{"norm_place": "pre", "tie_embeddings": true, "init_std_down": 0.00508, "beta1": 0.9, "grad_clip": 2.0, "schedule": "wsd", "seq_len": 256}
MLP neurons of a small language model. Each row is named by its layer, matrix (down: output weights) and neuron, and shows model dimensions 0-255. Each number is 128 + 32 x the weight over its row's rms, rounded and kept within 0 to 255. Numbers have three digits each.
After each neuron's rows, "fires before" lists the tokens most often just after its 100 highest values on Wikipedia text that the model never trained on.

L16.down224:103125149207128148156110121153102120125165100095093180100112136094202118116154156104121159130163137156106175107077150158133107116167116101158165121166108111150124067102108112076189097125143145172157104111041134124046153158092153081126056059115116061141118110101132151126146134119127095137117155124117150177114094153114122111086098152125044125123123133183161111109182117113149159139107186151054099123162078193167151146142096159092114118050153110097122197158165149104152107094131118156126121115129100141096129132149088113129137111122155109100146084154099105112144131148116085113072097117139192156134116067100120096118089079094171147157068123067135029098127109088160104145136104144137121132081151204137130168150118120102144097122093127139161205140151184147099097128170175
fires before: "er", "ers", "in", "ial", "inal"

L11.down291:101084123170143129182186144144145157145102122135137121161165113091073127101101145183165130197108125140105192127115115112120108157160109102115103144133151118154108177121122170126150079173098065075136203090140156098130098134077146122169106146155153204110173138168115086156129118164107093116173142149095144140110123132170120102146072185132132053068103014142120209178086089151171159152127122150141097167189100073149127167152135177081174143172094094146138144113090149126131119141107116118126107180084062151113148126154155116087118182103142158126133150119119141167133139155075120157156143092093108104142156136168153129075141145120111135203107164149134096111142146077105189110120138169144145066125094140117121156120133127198118133044106129125146104137163126112131096204070124
fires before: "ent", "ed", "v", "ence", "u", "enc"

L14.down764:087216111101082169126157135088160145170114127185131140101111120144081102116079125095166172100154124152139112083186163116180147149133183058124105137135151159158097136154066117080079174138137159130131087091173135161125160138120141087134148191173169093159095161122144101147149080141083095110135136181105126123148137104152111080094079138123127121139128114103066189116116157112140140156128128190134091059077169122155057188147145106072095113167081126127109096106088077110096138145133118100167102131133124083126149170116099117171142116136159107102119158144166183143181123160149123160128099207160070099135172127118110080158133115143152203156136149081159173158104049107138140169147048116101109148129155095098105122098073142121114104124119119099083077171111184191126141105133135
fires before: "ing", "at", " and"

L11.down820:110146102106153163108063140178142159140129121099112112155119125154143068121163134134114164116120067113117088115163095180097149140089072131142123119124125133150134151123122136129158113136120092099099138137131190086094055150188133073121130172124170156151180199148145155142130116167149190112114128190106103113150121145159163149192213118148096135125149110051131106096136149142158090123115144063078120183103144150176218130087118154092055158134127109167127115104132093094190144085114126100133151089161124144089130126117170133135107194127164133161119122096128152064168177168142104113120088119117121168131078085150157094134093063112192135146123113113170099151115132178128104046094111134075089147093133159091170115150206182172105155159111132152104109144100180124114056099127078
fires before: "u", "e", "ch", "ru", "ct", "ober"

L15.down660:091146153115084124131125121109116133128122094078124107093108077101101206104128091171092041103102117133129122095118145139084131105119114115097096123118091138125155091108169071115178146181180148072160162102095143141106133136123118138123130130171144159135132107122112140157129114071187131088146131101119115096123146163100124185125067099164147126089134186121154120114117120143116148186141081165089150160135106157096067106170197145129129149077133154118180149150152126119120098081143091150109087078176101079177173155156145103127150103169167074190144135093134173136133096104141125068158115103118117115101188153150096132167144125166135106095102135136158072165119138136162050104196155147100146227155127126153153100160053142181100202207109131189184141166167138134090179144161152
fires before: "el", "ary", "ad", "is", "our", "k"

L9.down237:112177199122091131120112131131137084081139101152110201177155139146166088133188117094184091137136164098129097153174096168091116140164144120178134106095141143127146137099099133155124155179215067101112164097111199099139119139120161130139105128152172101109176146141144083130209128078153112131075100028162114111121106149105115134137191089099176154072155118143106167168143115159176146133135128123124110092071169076123146205147169098100099163127073144161118134056157174175093140147126107162133122090168108153155125129133127141163151114130149120143067128119116107083110131166111147135158176115164123094143113147079053143162101083113116218122154169108156136104109174097100131106151097119141169095091120162180183116139146185090158120144129117154145110116109093122125099071119191
fires before: "ut", "ion", "or", "e", "s"

L9.down785:112134169118137140101066128135144150125183173107073168169100111157099179133163106169120156151090178118075175129189159101117090106143139076111161095152098127143127183167113123068189153113123110115101116131189111088094112180134114142117076088133157097151143165156167126125110156119123118094121125117147170204082152160091112085116118199148129148103156115182140111125152098119151131163183107136170126128182125109088130142102147132117171167149145114071083099159083112178118208120165083151091148138120131094171120131148124085110157121148091108133049185108147128107156125124120081169187141137084142182184128133147175155120106104177170061162166097129138088153132042139132143204128074144147094135129185181186112083139164105116140138117164122146127133062165122112146204132143131
fires before: ":", "il", "s", "ition"

L15.down435:146083169191087139121162119128123142116169081160102110168073050133140122212150132219189097116133119098154162137097165137140111178141051103109088104082135096163136115149123182115132181124123176102149136110099095193135125122151116083073123146113122097162105110085163130081129089139170113155100083160160112141101118126047146118124152161118093202103130135146182140113118099132150075148181112143084101136097196108123095122142188147131083097151123116180099123121158141157068134080160092175135128128083130093165146140118156089112122135078171134142182092142122111126195143118142098126157134122111090135091174152065149127080088146176036150101159178129176105139173186104131094128101103152124112146165092139114095163116146139116154135159131160148170156112157129140124128171122208
fires before: "her", "o", "he", "in", "os", "inal"

L16.down287:144158151140135175135136130133118107137142116127133146136132177149144138095181140173163119073140142110153099158110173112131103127163070131164092057158109186145153136121131132110149094180128106087134139170050189113165179119190071155131165077174114137117125126116101162117203137185121129119088147149152117117162173182143150171115142106157167095087185180086114101165132135078160126170089145101154068165181132159131114119120175094153152106125075171148155118136121131123198142150153097197218049157155154141206163131129146104153121128124134158166136116141181063166154143150084105126141165115182130146156113131151171072123120074081130117142154144163132146112186142127102108098092108081092105155129176136163096124083138155230135129144144106128128093160088130113122104160167069
fires before: ":", "s", "ul", "il", "it", "her"

L16.down648:082101087159146161135171103102114092127121116165123088123096179128127104085188151154094112085121168083183106118198100107087219126192078095144105138150168146110162079108077183152116096130104108178145143133164116105093114129121162102161167114138085134172087112111097125134146084136148113130125175147096120149164135162121127168127120101144167121111081131115128094124152151156135139188199167078108133077093171121106094119166151181093146104164139168130155128154158108117189181106178106133154117139116086131123091137151124133085142133103088168113136127109180151073123175147072134109137086168079150103113072138062094090174116148155102185125154120124168185195089141112124110114156175190088117136126112087115120088093186179074167149151199168103117141214156132178135120122123136
fires before: "ing", "9", "7", "ed", "4"

L11.down635:118128146134081147138132120076103146095101098103212120139039148139140094084119116105107112112111127159083192141149129145097154136083160159092123128176132152118127125177121131139133140180118096153154119100107119184095143130133146078123123079170069124119119133152131146060121190149096122047159109129116118137168139095103159153114089109149113166211137094120134143141152104092117081166087148138131108142064137054100155163123100104148090116140145160114116085115131177134124120176140089109175092141145204132116118084117083146136111115125126096085129188079085199097135113113162193032148119137088120137139125189127164121142141130144136138077145173166176101111119093069100141153181135123043102140119095098095125126140147099176161120084190096032093114165170181169120149125118139
fires before: "ord", "om", "og", "ur", "ent"

L2.down496:164159140111102146124142111123126121147138169177105112124137132110103135134156180169118120088141176137117126142155085120092192138156120102159075112199115120086079117118137187129093168108083159116130140093145090171143137173130151143130151191114129124154174162151039130157127168127070109141126133146140137093118034178114227119094121099137119220111078106149065138119068100082121129068115112236115112126090143206126148168065147130124196089092112138157094180168171135125124165155103140128177169152158100164114089179103095103124161169145081119182107110161163127076165137114132175119120159150132117145190120091122119200076080122096117118107184121125146178100109141174101137153140094163104126147135129159121121114126128154140104134129175134123143129099093169104077158133121106
fires before: "s", "way", "id", "g"

L16.down71:082081139166131140153124100155135078071105187140099137150045151118149170111132165119131123118138125112158130096162137043118226100162111171164204087109164094103160156145072135104117170106133080146140154117159105106153143138124113162178171134106170129121064131145110066174128080109137086144125120123134137124119145145183115156118101168110139143111163138155116049138105083164099121142110135089117126111135103166126115100164068097090169082168091159134149157114193120091182116099128135093082207148143135101157084118157132119068122115145151153121165118218125080139135115084072181158119097126117127159156141072126084121092125108147128152066135134158128112157147071141188081071113186111091165187134133152103177103103191141155114133137092099148091146087163161151119091090121151
fires before: "i", "er", "o", "n", "ut", "ent"

L14.down605:105160138117090107117117071103117088175120157111150136150155105105123108174141107128055060190141122115074085086139168157115113157079156137129097137170120088141114100092121109126131102139137119114104136092121141057148135151188141196106135084173078133128092094103097129131176155166076158162128157140107110174133148139097159174123113123153211176119115169133097169108176140161066120100155107082164101228122113188126121082115158113120076132105207132142154116176140105126141096104106192093160081115090127104115178130167115144133105095214069118133129095159123120154124192149075129126139176139116147172116075058171093122112118137118159101149070126167152173112097111165136144107191112092130083152149191174107084161127122114151137114154117046134114151154131148115109082142108135
fires before: "|", "w", " ", " I", " In", "h"

L3.down444:138085128102158113191163109137137124165128078146077101093099092139133116113081135132090102109099143159161146139091117112108147109102101152153117135158108117124135148126166132056143180117171110133184133155093180134145098083125158111125100137092151106107119093181113135105106118074138113166137064069139210073184115124121143157162150181110097143170158144129090082102117103190108106047092115118141175165167076163135079144110194141132197106108083097136130124118120160124112149115093128117154183109137144169063101199102086133145119072108141133110120103139087105176198122145089098135148119095134049152111133154142134163117136137131057079138096109091094124136135082119170145122153205129141136176177149123087130170134126122147170101142161212139183106186108066123149087115048134
fires before: "ies", "ial", "ip", "y", "ul", "ific"

L14.down498:086107134165080159095166121107166116126104114131157148143126101132097043149171081120106155125127143186141133165166112114171141100081149145075117111107143110089192128177105070180126124164170163123094078109074112085137090098162135125105104091177098150127105145100105099120126077153142157117072109081096145184117134126132187096120161105118107149120124125137135112151104138165140090124172092135132161102160109132132129163065119161125103082142103152178123159116139061068129157140141114103108132110065178149081083080146067180152126125142123067124120174121083138149130080099188113160140082137174091150142146132112083105091144151129111112067114064135182135185175125143075156139064192213119139177145092094146174127096106149084133147114100163104132149071134060177119144150111056
fires before: " to", "\n", ")", "–"

L15.down188:135080147167181166133200121085128126050071163093132095123170167155159118088147142151105056068163159130073107158116163103146168095154109097163175086136162128154173105154092075097091106111082163166127138097132131184102094068081113103123140152123088092153073151134073073066130127148093115148137215147121143119133089096175134109153117091068156163125179091128086167122126144111106121118108123096150113176139121078125137095130170120127121126178121136197104147100099098116179171116146214121125128141112105160140146079103113148117125108119207145115120155059083139061126089127136106188142109080086142107175132123113104121148138142101142127091099067145152170117145096090128097159154104135154123140137140117179134038096097113087157104138113120130181165200124123160131105122129118
fires before: "in", " to", "r", "inal", "ent", "en"

L13.down202:164159153067183142133150123114113116075097151115081132059163121091177117158088081143130125100113136088209093104189109163149128144126041147132114188104158116135108149171108104051144157150135138142128123110111109165106123118117106105142122107067215131116149159120161179082143070093198094201100175097088077117129115088148153122208112100201130147127131158128110134134084158124124134095155154173083173100139155166075127121161120119142114102039107130125149127140129105155094186152138136108128116060071128171126086140102143118085115128087130138139126215117182182076134158097135156131164140132109145110162161135119145181140128116099189143108111142112127095106171097144133087123118104133090103137092059136148159081106200130135136111153164124175136108179076115136097110137119112
fires before: "ly", "ober", "ubl", "u", "em", "an"

L14.down213:051110182130169139094127091095156156108140135202136102145074104154191107153162141084165148138132143124091187159126159134154116100086060110042166177104165115127211175073102140150184134121167140098143110130093165148082128134089183102134143112163166145122162086132117117088098148090124084137101138095106139197158093146103128137161099110161083142189083145133134120118164127045144153142123110211132105119116146130125193121162123099148138111125149146173153157136107173123113112152132136125161125125110126142097139148182194137057147137128182090113071101113040149175086130144137206112107085136092151153090154088095152115125117112096148188149172121133139123126165123079084179149157181069118124130129130160115125139122118110144121126149085123087186117169090073140118129140187121
fires before: "7", "6", "ar", "um", "5", "v"

L14.down555:157152147108168144076177115109080101153163119113063123154108133177199139104136137101138116140126108109121114095074138118145172140181107094197158073179119103082060175117098091186131082159104122173178139127080167117190120104142115066173122138143112115077078094103089088126141116149169127128075132143123113079120083109113151111124130168117146147157091110133075185163165099104170173155119085075122132150170150100127114139177140158127121117161146144156111133183118104123114087120088165105131122126158078098096107106124177166155155139156139100113153088150166210123101107112150106178150113144179152095077134069160085078126123091114136148119121070090203121177142178138140157131168144141139136143131147146092127080072099150118085087142180106105123077144051127173076057093111139
fires before: "ing", "ed", "e", "ain", "ion"

L16.down709:139061148124150137147119097140134141104120107099053201117100107166120110202163119152109123102168116130071178206121100154105130120140113062180159165104116154093167140143101142106130116101162122111175107116130136133098110113133095105133107156105134092156119125114197122118191158076153164129089163086108151171163159091083114100092134031142128129172157102152070138132186165056109104151099184153078133142075151166160110125109170141156172090163127110117071172161080082086130140115122169158155113141136114176126174159169148142121114098103126083151132130137177139129128125162094078128119151154102140111161082150150164117145107097160071170107128074149125149106116114082085087193176125127172115130161145123176121131148090096125095077138119207066122177089097197117094143167132179
fires before: "in", "ine"

L15.down348:178125123141091099128097142094075141152128159110136154151148090121132205169082132144136127120178119138075140131141075122098118101148158076123145122129127205162095114116087159107114122150111142127144146148148103175148152123070096122158158172121135146122120109168123096118135122076137101066141132168148101083130109123069159145102128106098185136127104115133059112149106153084075146169098054121128123131122130179148084197127066173128144068127147126125113135171130110131136122077155125125103143199158079139098120148093059127136122132056111090074216095173168095132083186124112158151160119118161157124107129098138125070103091157168091144127116171146165163068135101160069090138085171120123122139224070095112160086095115169158138069143082077140046104113138141144104143110126192
fires before: "0", "1", "ing", "2", "b"

L11.down899:107074129184171115105099126072137115127167142086108144168134129123130153140139152148072080108101072174129134159110104116124130162132146117111083140134133077118144085176139115111118085191111156095097106091120127117116120117176160083069161116135097119154166104098170220140118160143165141156170130198131118152088124131113159124148145083174107093083161117155186129175203133122122159085100167114174085163159151105123056088120134212109162156152061085100186093157184117170126115139139114147136104159111168143163107053103140097073089121050146181136170139076120079162161136136154177070130171152141166103126123115106169114087114118089112161203136110078149160145106135070148141073127111103126157091112175126142126148126090143165146190158130105146126160149133110075159112120172114
fires before: ":", "–", "en"

L3.down797:167165166161118075125133084070099145119079183106113130122194149124176110113155084100131044113129127056139142148128129102049164149192125137192074151168138133141147178109094128150122125182141131132085134081170141120118157110107129118103154123165123069174167138155091101109125191114135134139124091104116141159139069141119161149122132086106071103137094077105142120161162140135110076098124108108154169099100114135121091140114139100155032049145144171123108127149167003118102128129135136124137136196167134084126121173178113159054152143115074123144173125170194158130138092084133106146136101106137178125102099144131101133131109163123111084138164116134109055143158110089101124135123130156117096184100154172158105132124141127158108070130117118155094140141128135161075148159061055
fires before: "ary", "ly", "s"

L14.down893:118133164141102063150092165071143124145116173103092095121106153128104154149133146123111083081079174099145111138178132231149084062136136061133124134111129185111134118122165107120135124120150123065122118150134124123070136104147088182096171133071114233156204156088100163123164189165095110071103091206129068115141158153114108165063122136091129133100149147109081166134118144092167119137144141127149132100139159124088118093179132078156104129145101124095129101135097119138078141137129118176202105149091164136157148060130095126138096146060108068136141093144142122120120094119161161093141099091087131150106121092134130181139173100122148129143145199132114133115156091148118149092075112138096115123205127221094083134152114141130146111098163144118177106114129055153132155176137113
fires before: "t", "4", "it", "ire", "&", "ass"

L2.down731:121110152158100130134167130138115137129091159064149082114104137083148148092132187142147178178188140163103068139132121089168173049145122169158160116117174164111184171109153168115146128026177160119166101110135148154107086145120127087145161128167138152128100138091182131084103114142154113151128091087130147155175152072086113125126143113137145130160179123123157141139103141094112043100088143124194132129108117056050080111070081138136147099205149134131130036152151132153129096089130099111149174093137155140146117145103178118090133121088087137139172142111160161056137093114113174167118199111129138105141120127073098095128148145146111177089075162102075163125138103138184146124085185164115162180132146092168145143119144127168087126114097146143071090140095106148098136104156131
fires before: "her", "st", "ion", "re", "ed", " of"

L16.down705:147148160131080134156126078114160103161145115105112117116055161109104077156149119096151066164104151129120104146131077152110111139162114135128181102162121106130162114141074118120116090090115156145142158104148122155155126117141117144144183229103141124115117153116085118123161136086148127199115142075134136098105119129118100133101083077158209132130212133177092108157094157171098172065124102197110168094113124168140097162148100121124006146089135091125126151116104098133119078113195143124117130186129133192112149115120139134109130139153159125198115125094146129129094194081065148155155124127085103066146100076143120114072117104047123083127175169143102097155110158103139116080132096130163161149217158120146092063130060159129083079161124114142160108114124128113130113135109155
fires before: "i", "s", "e", "x", "ip"

L9.down300:197114169166109098149068165098118116144151084135139143151097145132125123140206113156176096125145179121184107097139161127137081141116089146137143138151122139146128138132096120157113108092148095217168244126136146152162171137128139138124131101096122164148123117104130052169142144145059098071148156104133151101133130165127089201068117118122107122184145124102166070126100193140121128136147076128113136149104049134169091167098074159107103068162128098159166185121204114170209138104148120100142133082107115122122127126143200082129123115147094108155155115117124149131134140129106109095170169106164103133159086124202110122158092088130124133133101141087207093163142128160162101135118134127115153122138153144146117087131100146162145168201146119142098172123149086165071117044176104
fires before: "r", "is", "an", "ree", "ir", "re"

L14.down456:163119186086124103106171104121140112129142138117192104131146122123192126031119106088158126142120152110178134175123085175098147118101173118154127158213089102152096113085081119139077098088137157098143153144121089132175134114142197136171118123159161110097074185138101143142076098136172086041105146157097136121166145110113100095098146142097145195197142139124202123134165130164094136078157139118059078162115166083160160216110180087160103171113142183143148129108149093147099088163159108110106150161161148078123119158127146107146100139123166122134118188121128103152184089130150097098115166141125127197131140130125130115100129118119171125110081117123163128071074168132138139151124130148132104158161063129112066094180111102158101129062152118122198171137108117135141142111191136
fires before: "or", "3", "our", "ag", "ent"

L9.down881:102136128129110123119101102110140160125154124155088167125103125138166178140164134110161077110127187144119140102136152143102156112143089157138133156136102091226100125139141113164111152176097121098156149138091137159119072101133156118125153142082140119072131179142061149047088133076122124158122173136100178156074152128107064131132099181151120085151128147140076077106124113101056072157156102128098161094172101175160134143098107086170173144076127095139122123111127112061182088101147109185149155111086163115155172179175083125139132165156133092117134193143077075106125074116167152116137139117097148143145133111112113217170123115156122142146113106147153146104124174149105161160075185089123127125153082186164126109178101149128139168122113060119174099202120190152102203162151181
fires before: "ed", "ing", "is", "el", "er", "es"

L15.down936:157074169120078145123114136109122122154097071181115123108158142092145114185121082167145112140143145121177099095166146130154129182124097120137177037156107111127130089144099140126103160064127152140113098068116115092146118142121121171139198128127114142085082076138149156184114150124017103126083107141128100156147124154163107119163099129067120125099183139134051115106161196122117112160120140183175123077127173172172087138135121100107131103112100137158133093086117111092105138157153089139190149152167159123135123143113108113136156161123125078107086218111221197135148174112099067150125124185097111072173131141075103087132127155115146145147104131102076111154153164147095107106080134138128135116136155126140106073113197160154171105091136157075100114061163096091100116159098132
fires before: "ing", "i"

L15.down881:124120082102129133130153158132183132157104128094141112154037089132067131147052164150119154089115128103152141152090152068145133134156136121167078151109152101090146174085148167098159118135099152145164133101174113127151100042081121118169193123115149143162147101079078182142148107153093099130099159108192113079181124085144101079127114108131134128127158150119168141136138107075195106082142014151122131143120142169146111148117069100173064175112166106088182122087197106171127156135138105166161138135163126097114136112099168136137131150169144126131135137106169104090168180113157116109082126093111102115070151159131137158120172128129122113146162044145123146141173154124154137129192193146149075109122117104125073123113127131115178128147126165065110090083166076155065141110156177
fires before: "a"

L15.down827:206090147086121118121145096146111099165079117125088130171144158084173144110145081112158155099119116090095159118042066169139084125148159125156100128130157142103151112219164148143118094126061162136158146140153102149150127164090090102084162171124160105120136128136121177103164150069145165100132118153135141101186088161085093128155152092115139101088099087152145128162118120125102103106120141194157120145122162112156104127090129151135146173196109201111107112124064136091104086132090149120210136143128147076101107194153143160088140160093119142140072208118139117134167137080162114027142141162113106117120119125083120141186112141139124138130134053123139084132186116135161156164165096085141115104087130107106084119174140151128131189155111089125121214144116043109094144106136154
fires before: "c", "in", "ine", "ce"

L3.down197:138127132112136054148135142116123112134150092139135172105202122047170123096144097077102152060137166118124169109148150134136095140102112118128161202150177112150105146084162146129167112117149134131143154119183165098139155150152184121168161120114160142112129124117106090156098168145125032169142144118122149128162051175161120151138123192135144078135118108111103096086129093119094129084133103139160141080140136191109156128122157137139121092090155063113117132122064061136138120133055131156171160159088189125121098106085140120160201158142093129120090116051144108079167102095154127105126094166137100133147118148164179058145063120141116088081154113081113096095210157142147109116132179114176137146141105154119206088132135135155166100152147124107110145225118079172098123155121159
fires before: "c", "ce", "s", "ies", "re", "ial"

L13.down477:126143123109106081102179096061157101122180123123117116096094127111104233150118086228122073118159097156147120130149174102112112074112113107096137095071133150138140110104086121171090140098084123129146143100171191108142137190130092132111058146192075138117172075097095109125094093202144134131174131110173169132151154216078137135118134127043111127112159128102118120124106097129114172123151089108135125101107140159128090156099110086110095102158104107126157152138185106133091116157124173070072137152104086088129139174090158133183139088085111156147170080116121114086158140143179161165134117177153108102123106191108101140142145125123048096148196104133170110123138158078166100134126153115143089158121146152136121109107128148114124173158154183046086124077141115135107147144085128
fires before: "is", "ree", "r", "om", "os", "ough"

L13.down1012:076133087117095149115069091148123149120129173102157156113089138123114150105114182173086164150156160096180127128128100127118066124147141160096132127157140092123126118191125059113109067131093158130143075112092140165148153055112122114159171157143106179102112152183133075133072122122097172129152078170177122149084124106153138162159150163089170131135174122115244139103164111142103182156074134129106109159161181079100071132092103118154142135097169078136176109099160142170153036133087094170197146144195128154149117084106085146155090110124102138158123130080150134104176138117146130151108181130123116136170191114128117214072117104144164151116147132106108134175163117071165123104141154114108104141147103174083153079109135116153135099137120144064161096161158102142140159152136074
fires before: "a", "as"

L11.down117:122159127080099063133139112135158121131172132219136141142135097193154139121088131153098111086139127131131152156115069085107145071148141153131173094102126156162104120157092130134108097128111130157146085123156144171160078145158167093139138134151092173110058061148125080115079151139140114180123142175138121156092179110189190124110146157086064124085107158186129159141131130126071129090126117062094106165154090173109086103113100125111118101089099147119148143153135092126150127132130116099087176154168084137150101104147130171172138071137105078044107115143158101159092208113135121133148087143153150163200143124158132129128129082164087123154122144083129086153132144139080150096102152192108113137133020119148135072129151137231129159072120159133127092152200124138089088147141134
fires before: "ed", "em", "er", "es", "n", "al"

L15.down949:173086169180187118108184106194082129109146166076160118193169130106109099129180141090159127124169136159148137120153175101120129165152171187201103152151183140126197107110110140059154159116156090085135093167120167110087120104109135159118119105149101128170120164112092081106153133140076130126100126160074124145140131094133126181106100147149121102086079079115148224104077125115065076107117185139136065169120099102118088126200145131125069103140150116085131177119145137143138138128112151116075135138097152128092091096139140109146114104138182150124059079155077178142095085128083092161150137105170143111134170104138124158162129163110077103128066143169121119100132128103067069156081109153146132137077146153124132147137128168158144142159129059141148198134162086133095078103158126
fires before: "ent", "u", "al", "in", "id", "ents"

L13.down707:075103138139089100130188080110107128095128162101137141078127155140039181156200124119154096109116182158147130127149185105146105109049156104144117096160144093184142090151131109061147118126188141133148113082163120098115068076115165162181156102114169109144106144133147076124112132124172197109133071159118123131060138128110159118092198189099111127150168172101109180075118139094133130137150178170055166079149115076098179093141145065129124117123092134115130107144088140135144162177115166113026150154086117128129117057113127119103120091143145100080134132138091133184111148134113113166192161114172151143123119138131151172160099105156129071096126099128123123167132172126108163092132179103109099165152170142142128124164074101174135130132117189111145144115076121068095114120148117
fires before: " to", ")", " in", ",", "ug"

L13.down604:038124112087140105103140147136123174107124118099128120069115102155156180166097135117114153146143095140096153117092118070124120146121118050121105181119110168113107128138133162154162104145129201115162156079127170111142104102184045099169090140153129165126142152139126075137107131155097111117140113108193124078113152110131127173051102109185139098128166137048204162120108133112126121125069119053094127065117083172118112119135136163134154107158173139060184108111130170174190111139170165143147147166100082068141163160112118118063170112139188145151137135139162164113128045186120101124143189182111073145117143081123170155143124160113065141099170058131155121131136086159093124170178162132133125104170143122125118154114110116133101123118119135147139113119158090158175197126156140
fires before: "b", "o", "ia", "pt", "iv", "h"

L16.down978:166148123139108118111193174161127173173082095151172099138072108111179172146059093119097154164125107168158088121092113167125152160067118152135130177134060186134098136089123138191071089169119156090141067109136165134140081140125110191183125171082113100084126142188071125155128114181112089156072133136124123120095025167135177156127204187102080062181121152158135104127146146086097144117121101146149137152117144132138098137104123130121112097135111118155088163098122131110131072120129140115141137128184136123154101192112148072171153123134143080134145124088142144151122152129096118094115153110164141144145158036144117145174112128170107097170148139101124139084178133138175212098131098102171051108103118115111133167160103130133113143088138116059127167128070120122130127159161116
fires before: "0", "18", "17", "14", "10", "00"

L15.down744:133156170105116172111109082135142135090133088120105105158102116096189120133112089092070139148103142142110118133160136142107158145178094108119141121107151134091104084096088157126102100132163140166135112122087133072119160102097152116119104067102147100166150134126139121199120111135154119121121092112073092113177193114068140104132180101148138156158166092084154123068099102140185117151088137109083132091137063136118085100154160152138097112083139146131070123172130060141159110114137126145123155085049125111140115108149153087197067150118097176161146105125079093092203137123113096121173159142150099108082141106107128198135067204084180126165137143134112135080076165115086133150145177112139127146091129128097079145035142117155179088181073092106102097195135188182102078110101130
fires before: "|", " |\n", ",", ";", "\n", " "

L15.down308:066051134179124079145170125160146110125154169160095166182122109120071115116085119138174135119146128049142121210138165134156190140132072101164134106151103155091159139126085050114137141144160180128143139147130070212134039130154147108145186121105186133181138142079121185091135090164141151155140193151055131113045143158127173163124163115153095098107140111124131148162149145152123101054062091135106147172092089135137114099116128132125138145163098173185133117137099155124141151091107104148134102135144119138135109128077126112144114147097189117137067188098151100170129193091130088108122090107101128155128140082140129117146146133149138092149140137144114092155140111104102119166089123115067163158103126109156189207149116136175134150153163112155126152082150104110111057097150138
fires before: "ed", "hed", "c", "in", "he"

L16.down999:116101178072143140162126137100148176104082122107101126128084136100101075114141112122164121095114152116167138091118137081131124204115169147125132159164125174163164164105124124099109097166125177163124101146154083123079131149138099130085122117093171128114163141108063071120105108151192125122151106147180092128111172152143078102118132155132162093128185087169131154141165153136178124126133176117095108177145119164129107087071138135131134099130081138135110154034087146099206146169120094156093115141129069114124145089167129109080091120108075113103119135126124129103139174132117173093140107153125192069144138155086050152185151118078122092117178164168107133154123116146124061101098100118096107200087166194106163054174089145097120096093176098109112086127148096214152171159165089
fires before: "ivers", "ion", "it", "t", "-", "c"

L16.down401:156146140129119119056115118136086179082122040183108146138126114160148124076077093122084096077153139077133105174082155105131117174150110149108089092161122138121099142156155161157146129090153136098119118134111067096118144189119093121107148131121128152142123128076145153119153232142125154135102123092144105101135080076106075120119128114103174098163120103099119154136134056116150121092160068129158103105153160099190075110152147138155037120118151145141107104192115126100131096121151142145184133132156134093155070130167135130141096227120170105111089157107104136080115168132064072099117153162164122166125132118158152096131082208110130060135090123115137060204101135102148151109078138156139086139120130150128149143075124159134184070112106077098120174135144157136114106160085068
fires before: ",", " the"

L2.down564:111162103170107132136166126055113102138126153174080099093198145134118125150155099119109133069089154160128104108127085107129208167092125162147133077137103132162071148039103075208131092172160154062138090109100101114134142131150103178169124146111146071089053136176102092105195123098168103072155168140131127069104131164143150055129085085204098124159063174131158085151137146127112143077144116119133161114151147088119152120112065092115156142125160151148120121167071105117155111151107154142159164144171116086136192086156083189154117064125140110093116089117089153139143107124166196097115163096162177121164133138100104161153129094097147126126069156086147130136153130129157144151144153111098122151108124123128148143131123108106097096063174127090129125109142139102114187104072112
fires before: "hy", "h", "s", "p", "ia", "c"

L14.down551:149118197097116113107174134161130133167134146128148152091062155075115151086127084103074116160146174122130097159125146114119171175077119137094160160117151118172118133107143180154054156149141126127115077076159164144116080174204145159170082088122092146078118115189109082173148103121207142153147132112121070103113104134090103132163136109142114110231159187069166135144124105124131101122100123131096131131163163148142131133112086197142121100100155180147053147082113107074128094107167116146112204080137150097143080134122130122148166109164135109038127062136097091139174169108116146102095125109176160096154135075148167167121160093168139177187137127144165098097149126168145150125155149100148144140111104115097172112161167102108097128162133103137149186191155173127117112114086134
fires before: "0", "17", "18", "10"